Weights of a small transformer language model.
Size: 11 layers, 2 heads of 128 (1 for keys and values), MLP 704 SwiGLU, vocabulary 8192, 12.3M parameters.
Architecture: rotary positions, no biases in attention or MLP, untied embeddings, normalized queries and keys.
Training: a variant of Muon for these matrices, 203M tokens, 6202 steps.
MLP neurons of a small language model. Each row is named by its layer, matrix (down: output weights) and neuron, and shows model dimensions 0-127. Each number is 128 + 24 x the weight over its row's rms, rounded and kept within 0 to 255. A neuron's up and down rows have the sign that makes its largest values positive.
A block is one neuron, or neurons of one layer that tend to fire together. After each block is what it responds to, as a language model described it from the Wikipedia text at the highest values.

L3.down35 [123 145 119  98 110 114 169 122 180  93 119 123 130 109 111 103  71 130 100 107 167 153 151 132  86 130  73 111 113 144 144 143 125 142 123 109 119  99 129  94 128 121  76  97 161 105 130  85 126 119 183 137 102 157 110 110 138 183 134 128 145 126 137 153 127 126 128 165 123 113 135 110 117 125 129 151 123 161 138 103 170 124 146 111  95 139 158 106 112  89 128 102 119 136 111 114 178 105 125 136 126  69 122 138 112 134 143 143 147 111 148 141 130 131 112 171 111 102 131 124 122 130 127 110 103 138 132 139]
L3.down212 [113 134 143 146  96 131 111 130 146 147 134 120  91 134 159 114 141 133  93 164  99 125 164  98 129 147 145 132 158 138 158 137 134 122 158 151 145 178 144 160 117  92 130  96 146  58 117  72 135 149 155 114 166 124 133 122 111 102 108 108 136 112 145 111 125 119 180 126 158  72 109 121 132 124 154 119 127 132 133 129 167 144 145 129 127 106 119 160 167 157  81 122 120 107 154 139 126 114 122 152 105 118 146 146 121 145 112  97 120  86  96 149 103 121 157 110 122 126 130 117  99 106 101  93  98 124 133 127]
L3.down508 [144 182  95 135 128  91 145 113 153 124  87 122 127 119 117 151 105 148 127  94  95 169 119 171 128 148 148 123 115 156 104 115 109 110 137 144 164 135 161 102 147  80 174  85 164 134 152 157 148  99 119 134 139 125 173 157 122 160 176 202 139 115 121  74 125 173  86 141  74 173 115  98 124 146 131 164 105 108 113 114 143 134 141 138 103 142 137 120 124 134 167 179 110 124 108 167 142 146 142 118 134 124 160 143 110 129 114 159  93 124 137 129 123 112 136 140  86 174 108 130 124 144 121 113 107 131  90 102]
L3.down540 [136 141 105 131 101 134 105 120 120 102  87  53 124 148  95 158 112 140 130 142 116 115 109 153 137 115 139 113 126  90 127 117  96 116 107 125 148 131  97 124 129 139 111 141 165 106 127 129 139 149 109 112 116  85 131 106 109 157 124 125 122 129 147 127  80 164 131 132 135 113 114 131 168 102 154 131 174 144 115  98 129 117 124 122 122 105  88 119 136 176 136 121 108 146 134 129 126 130 129 117 127 154 162 131 113 143 137 157 128 140 167 112  90 168 175 118  93 114 116  74 134 109 101 154 129 123 131 141]
Description: Single-consonant pieces like d or h inside split words and names (Kin-d, Rot-h-ko, Po-d-laska, Mont-h), plus ordinals like 19th, 6th.

L5.down269 [167 112 112 119 112 123 136 138 145  98 153 112  86 128 168 114 147 107 134  79 100 174 143 159 148 128 133 110 126 116 141 118 114  95 156 111 152 150 147  80 113 117 123 124 141 111 117 117 173 118 157 128 120  95 112 110 135 155 164 160  95 116 122 115 138 133 137 119 115 184  90 148 156 103 117 113 135 125  98 154 143 112 155 146 146 184 188 139 127 130 123 131 129 121 122 145 169 110 112 122 175 137 141 148 107 107  80 134 129 127 149 159 123 152 124 125 105 141 109 122  79 112 142 165 166 141 182 125]
Description: Final pieces completing adjectives or modifiers before a noun, often at sentence or heading starts, e.g. Cerami-c, Archaeolog-ical, Early, Secon-d; also possessive 's.

L5.down474 [177 106 175 114 108 157 171  94  95 162 122 119 176 109 136 115 130 190 125 121 130 114 114 119 167 120 113 114 176 117 133 122 143 123 115  97 154  90 158 157 139 135 119 129 140 147  97 129  58 177 149 135 124 163 136 118 105 142  88  90 136 150 151 124 122 126 169 131  94 115 135 183 148  89 123 146 103  86 132 121 143 122  95 118 166 153 126 109 127 116 150 128 133 139 150 134 114 141 163  91 158 133 142 130 155 143 127 148 150 132 179 138 162 148  88 144 186 153 103 138 126 128 130 126 123 139 125 106]
Description: Word-piece fragments inside foreign or transliterated names, often "h" (Bak-h-shiyev, Bra-h-ma, Mi-h-ály), in tables and lists, plus title words such as It and Is.

L3.down136 [159  55 136 111 155 111 110  84 124 145 121 104 146 139 135 143 146 115 125 130  78 107 147 150 111 129 140 146 127 133 121 128 141  90 133 107 151  93 133 144 104 173 164 147 144 120 140 129 117 157 163 162 135 149 165 116 144 170 146 133 103 132 157 154 113 143 154 123 189 145 148 130 137 142  86  95 159 158 142 122 158 139 144 116  86 119  83 123 116 164 141 124 139 135 133 112 195 143 154 126 154 130 152 117 127 146 117 168 153 131  86 176  93 116 166 158 102 110 138  85 115 123  96 119 124 138 116 141]
L3.down172 [133 122 121 155 100 121 127  94 133 143 180 122 146 132 152 152 144 136 119 181 142 113 116 101  93 154 107 123 143 157 122 107 136 101 141 133 135 126 112 102 121 102 146 113 147 155 121 130  93 176 149 141  95 115 121 134 128 100 140 122 104 171 135 141 120 125 105 101 170 122 145 144 106  97 111 106 123 116 138 115 164 119 135 149 105 134 126  99 157 161 167 122  93 125 155 111 162 138 114 106 120 156 113 122 139 125 151 138 122  57 108 167  94 165 113 157 126 168 145 163  82 114 150 137 107 126 127 126]
L3.down252 [113  76  81 129 120 180 128 131  80 109 120  64 102 114 134 145 140 104 125 131 109 114 119 132 121 128 113 131 142 162 119  89 108  81 115  85 152  71 119 112 125 141 133  72 118 141 103 148 107 125 158 120 118 145 168 132 147 159 110 110 125 137  67 125 123 132 150 136 119 189 114 122 109 153 139 102  86 156 155 106 143 110 120 130 141 153 157 120 104 117 107 154 139  92 103 176 111 131  95  94 137 157 109 115 104 124 133 143 155 100 133 134 119 128 118 154 152 174 163  95  87 141 119 147 114 191 159 111]
L3.down281 [162 117 146 164 119 125 134 115 118 123 128 154 132 136 122 182 155 124 139 168 129 109 137 156 100 111 152 141 157 118 117 125  97 121 119 136 124 113 144 129 181 118 157  95 139  75 153 154 143 155 135 149 123  96 142 114 141 113  96  93 124 131 100 102 131 110 106  96 158 158 112 127 125 100 102 131 128 117 105 120 152  87 115 157 112 164 122 143 117 103 159 148 109  77  86 121 145 102 116 138 111 111 120  89 142 140 151 153  86 172 120 130 104 134 121  64 123 127 115 110 127 113 108  94  94 149  81  97]
Description: Plural noun endings, mostly groups of people such as residents, members, children, officials, or -ers/-s suffixes like coworkers, Bulls.

L2.down189 [119 146 158 124  57 107 164 119 121 111 114 138 108  98 133 156 140 119 118 156 135 120 115 136 146  92 144 109 110 107 126 137 115 133 117 133 113 136 150 105 124 132 142 111  92  67 179 130  78 148 130 124 120 129 170 144 170 160 103 155 156 111 131 128 113  78 171 146 137  96 118 141 141 118 132 170 159 155 178 143 121 116 156  82 124  82 110 133 118 136 143 139 164 177 139 140 133 140 121 107 135 106  78 116 144 150 109 111 157 163 113 124 124 122 112 146 148 137 126 117  99 148 116 129  54 118 127 107]
L2.down291 [106 167 105 165 120  89 115 118 143  99  97 158  80 112 160 137 111 134 133 122 126 182 154 110 164 122 133 117 120 146 115 117 155 145 120 139 124 123 114 156 118 136 139 173  97 126 149 116 129 112 156 138 118 129 117 140 143 131 135 126 142 124 103 136 156 133 100 141 142 171 153 123 138 111 134 139 124 126  36 172 127 109 138 124 151  67 109  97 134 123 133  95 182 129 148  68 108 161 173  94 104 118 149 113 133 131 104 148 155 139 121 121 111 127 129 162 185 124 108 120 151  80 126 140 151 113 126 136]
L2.down665 [122 119 120 116 127 129 109 108 127 120 140  73 116 156 115 142 130  79 111 111 150 119 112 111  66 105 151 123 158 113 154 146 121 123 145 112 144  93 135 155 159 134 107 118 162 108 148  99 142 128 132 136  86 140 145 128 112 132 108 113 177 166  83 137 139 131 156  95 158 175 155 121 143  95 153 126 128 114 175 125 134 147  93 155 159 142 155 115 143  91 158 133 121 118 116  90 118 123 140  91 149 130 110 130 135 133 139  83  82  91 169 131 124 127 100 136 123 168 104 137 183 141 125 141 166  81 102 152]
L2.down667 [117 108 107 125 123 155  96 145 101 104 136 115  85 119 180 125 116 160 135 119 133  87 156 123 164 165 180 131  97 173 140 114 120 185  79 117 112 111 116  94 103 175 125 140 138 158 118  95 141 127 112 119 141 116 162 121 130 123  82  95 163 125 101  92 153 149  98 111 144  78 163 126 131 147 153 123 128 142 151 156 132 111 124 125 173 113 151 111 118 124 138 166 121 120 147 174 143 111 143 110 143 104 113 104 115 110 118 159 103 115 138 124 146 130 112 145 110 106  80 133 176 150 138 150 102 127 113 123]
Description: Single letter pieces, mostly "d", inside a word after a short opening syllable, e.g. Po-d-gorica, Lo-d-ger, Po-d-casts, Gar-d-ner.

L3.down310 [ 68  69 103 104 147 144 134 162 130 133 108 119 159 192 142 128 106 108 146 139 149 124 109 145 113 170  72 121 162 158 146 130 111 115 125 130 152  92  96 122 132 105 145 171 101 129 124 136 151 149 118 135 135  92 144 170 155 143 131 135 118 127 113 128 105 154 116 101 136 148 134 129  63 113 109 149 169 122 149 120 136 112 145 109 121 145 123 132  90 121 110 145 102 132  97 110 165 136  93 144 137 114 127 104 153 114 112 119  86  76 108  89 136 131  86 150 122 132 170 121 140 120 127 100 113 128 124 149]
L3.down485 [118 126 185  88 123  92 101 162 126 107 113 147 137 124 114 105 156 103 179 176 122 144 100 142 115 114 136 106 141 107 141 129 112 105 120 105 162 114 154 138 122 103 148 164 102  83 122 130 129 157 154 123 170 129 174 146 153  86 104 178 127 151 122 132 157 129  96 134 111 144 106 148 120 149 143  85 111 135 132 199 140 140 132 109 180 118 116  86 126 126  99 141 103 147  85 158 135 105 139 141 131 196  98 147  86 119 103 158 166 140 134  96 105  99 111 123 144 110 140 130 112 141 158  95 102 156 103 143]
L3.down517 [106  85 131 127 110 151 137 157 150 162  98 119 130 143  94 114 136 156 130 103 132 119 122 136 149 120 165 155 131  69 176 128 137 127 140 113 138 168  90 158 126 136 123 160 121 108 146  90 141 124 116 125 133 185 168 140  79 113 128 103 141 114 112 106 179 148 125 123 123 130 135 122  73 143 143 135 120 108 120 174 140 169 155 108 165  90 133 130 137 148 148 158 151 133 100 157 123 148 126 145 114 132 116 119 152 137  99 137 122 150 119 139 129 161 131 154 128 135 127 117 163 106 126 129 111 101 155 125]
L3.down684 [130 108 113 138 147  96  93 136 131 146 140 118 120 143 107 156 131 144 140  96 125  60 125 120 117  95  98 169  93 106 153 109  73 117 127 175 153 142 150 133 132 134 135 162  91 122 124 155 125 102  69  98 153 164 165 130 124 103 148 110 125 108 132 126 150 115  66 120  98 127 139 103 101 115 103 161 125 166 134 124 132 139 108 162 116 119 127 106 119 117 115 142 164 103 150 113 107 176 130 165 100 126 100 128 181 141 193 131 148 110 155 131 146 103  81 111 145 157 116 126 137 144 146  99 115 148 152 124]
Description: Leading hyphen bullets starting each field line in flattened infobox lists, e.g. "- Country:", "- Region:", "- Prime Minister:"; weaker on scattered table and prose tokens.

L2.down379 [123 125 142 158 110 145 104 144 131 109 138 122 113 142 126 121 108  87 114 124 115 149 130 132 165 161 105 114  93  98 142 127 145 138 132 174 129 121 138  98 161 127 123 102 130 119  88 161 123 121 131 137 106 104 132 120 154 164 131 139 127 110 124 150 128 144 120 107 121 102 141 193 135  52 120 126 142 137 108 165 180 150 106  92 144 146 116 100 153  79 133  92 146  92 139 123 103 107 154 146 138 147  88 130 118  88 104 133 112 153 108 129  90 101 102 167 101 138 129 104 111  78 114 139 115 150 116 167]
L2.down516 [141 111 177 159 150 164 133 136 130 133 136 112 106 152 119  93 140 166 141 108 113 126 153 112  86 127 135 117 144 157 122 104 159 183 108 125 151 132 128 142 160  98 159 133  88 149 135 118  79 151 130 103 121 161 147 106 118 147 118 105 108 138 105 110 125  90  87  98  93 139 137 148 122 133 158 149 141  98 105  75 128 147 144  95 124 157 159 115 101  83 112 127 148 129 151 113 108 125 107 141 120  88 122 148 122 121 147 162 164 133  87 148 157 122 119 135 143 151 139 123 136 114 139 134 132  94 102 158]
L2.down551 [ 98  84  97 143 122 134 130 117 137 144  98 123 124 121 130 150 141  93 132 105 167 131  88 101 119 118 158 146  85 141 154 113 132 106 153  94 135 155 125  82 103 103  85 119 150 125 143 103 114 105 134 123 124 116 120 145 116  79 140 114 127 177 108 141 100  96  86  90 118 207 112 163 135 121 159 123 117 152 130 147 191 131 121 155 115 112 112  83 172 103 153 150 172 130 168 113 165 148 139 163 124 126 128 151 131  85 130 105  86  99 121 102 131  94 160 135 158 141 155 145 182 110 124 128 114 110 127 110]
L2.down569 [ 98 114 143 163 114 110 138  98 136 131 137 115 136 114 133 113 167 175 132 102 158 140 125 132 125 131 122 170 135 136 156 143 136 125 143 134 114 113 108 162  95 129 175 148 110 140 114 138 137 135 133 107  90 133 132 111 156  73 123 124  96 116 111 116 138 125 100  60 116  98 149 173 151 145 108 172 109 121  97 105 121 139 123 166 113 149  89 120 138 120 127 144 181 167 119 167 155 158 173 126 135 163 180 156 132 176 123 138 129 121 118 139  87 142 134 121 201 145 147 152 163  91 125 180 149 130  95 145]
Description: First subword piece of a capitalized word where a new word starts, usually at the start of a sentence, line, heading or table cell: Ar(min), Ar(chaeological), Z(oltán), Th(us), No.

L5.down389 [136 113 162 168 108 108 101 118 136 113 168 152 123 148 102 152  93 126 130 170 130 107 157 105 120 115 138 134 112 117 156 138  95 132 136  83 110 124 152  95 160 144 108  82  66 108 112 139 107 152 150 121 125  92 140  93  95 125  96 143 147  97 115  80 128 119 118 100 129 182 104 114 150  93 120 116 125 130 156 128 110 154 105 112 116 112 110 129 159 126 131 129  70 114 125 145 108 112 119 132 121 114 126 114 134 137 134 154 150  90  97 134 121 156 157  91 114 171  99 143 112 128 124 123 137 117 124 188]
Description: Plural nouns or their -s suffix, mostly for people or information sources, as in scholars, authors, other sources, individuals, others.

L2.down179 [104 138 128 163  96 120 142  84 139 191 123 102 126 110 127 117 130 124 116 158 132 127 132 146  92 154 119 135  86 126 160 114 139 117 137 123 122 120 155 135 140 122 152 101 155  95 119 121 151 142 120 149  76 142 125  96  94  94 116 104 150 116  60 139 100 139 136  55 110 125 121 107 153 126 150 131 100 135 106 128 160 136 141 144 121 128 156 158 160 149 188 136 137  70 118 119 131 156 134 111  87 169 153 149 139 120 122 146 126 141 157 152 115 154 114 170 115 136 155 173 145 143 109 135 126  92 150 102]
L2.down231 [ 90 134 126 180 115 152 144 112 172 123 111 114 133 114 139 138  94 122 130 140 169 126 143 112 107 129 144  93 123 143 117 129 132 125 130 128 135 101 162 120 134  98 127 162 138 139  78 150 137 155 113 143 133 144 124 129 151 164 137  96 170 144 122 118 151 108 112  94 131 105 116 165 133  67 151  92 138 128 106 143 142 119 115 134 143 111 155 109 103 119 127 117 151 137 169 119 124 110 114 174 156 115  93 157 144 197 102 128 148 174 170 111  94 144 105 141 127 106 165 127 112 149  93 136 130 113 112 154]
L2.down440 [145 101 102 135 173 125 124 106 121 128  81 118 137 150 123 131 115 136 181  98 121 120 139 142 153 123 115 139 173 158 154 164 115 134  85 109 119 134 167 119 128 109 106 122 131 111  95 131 150 108 135 110 159 118 132 129 134 128 129 124 100 151 139 134 129 118 117 103 163 106 120 149 138 122 139 135 107 122 151 140 103  99  85 118 162 110 184  90 137 139 100  79 125 113 138 137 158 111  98 151 102 141 131  77  72 115 155  75 132 131 115 113 129 156 147  81 107 122  92  74 122 157 126 141 101 145 124 158]
L2.down604 [145 125 110 179 122 167 126  75 122 131 135 100 140 111 134 139 143 109 136 166 110 114 128 153 131 142 111 135 160 125 130 120 131 101 137 116 123  84 130 107 175 105 126  94 145 160 167 125  73 141 118 156  63 105 165 151 129 153 131 131 117 157  97 112 137 153 117 118 136 170 115 124 120 139 136  96  98 106 113 126 128 133 150 113  95 122 145 135 149 138 162 163  93  86  89 159 172 172 126 137 115 145 116 119  88 122 165 151 101 144 108 140 118 135 113 133 133 125 126 157 131 120 118 137 125 161 103 113]
Description: Plural nouns or plural suffixes, mostly groups of people, such as girls, men, residents, boxers, events, cities, matches; also the "men" in "mentions".

L2.down48 [121 107  98 176 146 121 111 101 120 119 114 138 127 184  97 126 160 135 101  97 131 171 111 202  76 144 177 123 132 124 126 128 129 149 125 138 151 111 103 132 144 136 103  98 154 155 145 142 117 136 137 129 162 113 130 133 110 123 133 149  84 150 133  80 116 102 118 110 187 168 103 130 109  96 191  78 143 151 151 125 116 132 116 120  78 154 122 107 107 138 133 175  86 135 132 123 140 118 128 142  92 117 143 141 158 105 179 150  96 117 120 123 157 122 152 101 150 117 116 116  99  96 145 159 123 124 142 149]
L2.down107 [160 116  97 115 135 140 129 132 110 153 138 130 114 122 150 139 158  94 103 103 108 159 119 136  93 129 115 137 108 154 115 108 131 135 115 142 143 104 131 147 139 148 129 116 129 133 128  64 166 136 127 156 135 102 148 104  97 134 156 119 136 130 119 132 133 137 134 143 169 241 137 120 133 136 164 124 133 132 124  97 143 148 122 131 136 124 132 114 156  90 146 111 136 109 152 106 157 129 162 147 151 130 143 156 131 134  94 154 100 111 151 134 148 126 104 118 106 151 134 102  70 127  97 149 132 117 133 100]
L2.down144 [146 116 110 168 101 130 158 128 138 134 136 127  98 117  92  95 136  80 128 107 146 130 143 140 135 146 134 157 105 112 141 140  78  89 122 154 134 116 106 141 143 121 177 108 109 141 131 139 155  98 133 119 119 107 146 111 127 134 140 137 123 137 119 148 105  89 132 127 160 185 119 114  96 136 124  76 135  97 114 167 149 124  83 136 108 140 152 123 123 144 127 111 133 113 123 108 124 127 120 149 139  98 166  94 140 136 167 175 127 103 148 109 123 164 105 166  83 145 121 138 108 150 128 137 100 125 129 113]
L2.down247 [141 124  83 145 156 160 100 142 157 129 138 132 116 128 164 125 130 101 131 129  79 125 141  94 129 139 108 178 117 108 118 100 121 112 150 122  98 122 130 151 130 138 162 123 122 136 140 113 107 116 120 156 105 104 102 137  99  84 183 156 124 156 122  90 148 134  93 123 142 193 165  87 121 153 144 130 176 100 105 124 102 137 145 120 141 118 130  97 136 146 168 110 151 154 121 130 148 112 144 139 105 124 115 139 133 119 158 123 150 144  94 137 178 132 130  58 144 192 145 164 122 134 118 163 147  98 133 117]
Description: Relational adjectives naming a domain, nationality or scope, usually after the or a and before a noun, such as domestic, religious, American, local.

L3.down282 [134 119 141 117 164 103  79 121 146 121 123 133 151 156 142 161 129 127 191 150  86 150 138 125 135 120 127 140 111 170 157 102  86 111 133 121 112 130 114 145 130 133 122 143 125 107  64 111  98 108 161  87 129 170 146 122 100 102 129 114 115 147 161 118 132 123 116  62 110 118 130  99  79 111 142  91 137 128 100 135 159 125 149 158 127 115 135 109 115 152 189 132 134 132 107 132 160 133 123 138 169 138  69 124 169 127 158 137 106  96 105 112 138 117 145  90 171 100 137 136  80 166 116 142 134 123 136 150]
L3.down327 [ 87 170  96 142 150  89 109 128 164 115 129 165  84 161 126 126 145 144 116 155 136 152 138 111  91 153 149 143 123 153 118 128 132 142 115 162 127  83 136 110 143 106 170 124 143 109 117  95 131 127 127 154 172 136 148 140 141 141 132  84 152 124 115 102 143 130 113 128 126 141 132 121 129  86 130 140 110 134 150 110 124 154 150 128 112  85 142 138 186  92 154 117 125 110  90 112 122 124  86 151 137 173 104 118  95 153  85 146 140 148 175 127 142 151 106 131 144 141  97 155 123  92 121 128 136 157 149 136]
L3.down448 [111  72 127 137 144 106 170  97 108 151 143 101 113 125 113 122 104 106 116 123 137 163 118 142 108 149 122  75 119 122 109 101 143 133 120 162 174 155 135 109 136 105 114 118 104 132 125 168 144 143 208 135 117  96 144 146  92 138 132  98 129 113 141 107 136 133 138 115 133 129 166 132 144 157 119 105 143  92 140 115 131 162 102 127 110 131 134 146 147 130 119 134 106 163 116 119  67  66 122 117  91 159 127 164 152 132 146 110 104 108 137 106 137 151 138 147  86 117 108 115 153 120 152  81 189 157 151 169]
L3.down544 [131 113 132 157 114 122 119 148 152 112 113 147 124 133 148 137  90 172 139 143 135  66 139  95  88 145 116 152 128 141  78 121 103 136 112 144 164 159 137 121 153 160 151  89 127 127 131 110 130  99 151 122 173 135 146 111 120 124 133 132 116 109 161 150 127 119 134  79 140 208 138 133 105 142 132 119 116 130 127 124 148 121 102 125 101 139 117 111 111 136 106  86 167 138 159 122 120 102 103 100 131 141 111  96 142 142 116 148 119  73  79 138 131 147 169  92 109 135 135  93 130  95 119 103 115 107 131 129]
Description: Word-final or mid-word pieces that complete adjectives or participles split across tokens, such as fa-c-ulty, gene-tic-ally, Tactic-al, sponsor-ed, Domest-ic.

L5.down146 [147 139 121 122 133  90 151 147 140 133 117 146 134  57 116 153 112 124 153 152 114 168 143  97 121 119 135 121 154 154 147 124 136  92 142  59 152  92 154 145 104 121 113 106  93 134  94 104 154 129 148  84 139 125 118 144 134 103  96  52  90 115 139 127  92 111 133 129 119 128 126 155 137 101 130 155 101 150 135 133  72 150 128 119 121  97 140  90 128 129 102 135 154 130 155 127 160 169 128 130 123 101  86 128 153  84 105 114 136 165 138 122 137 127 136  89  91 108 154 134 154 142 144  97 151 136 109 119]
Description: Second parts of numeric or tabular sequences: year digits ending dates (17-49, 1993), digits after hyphens in scores (2–0, 4-1), and table pipes.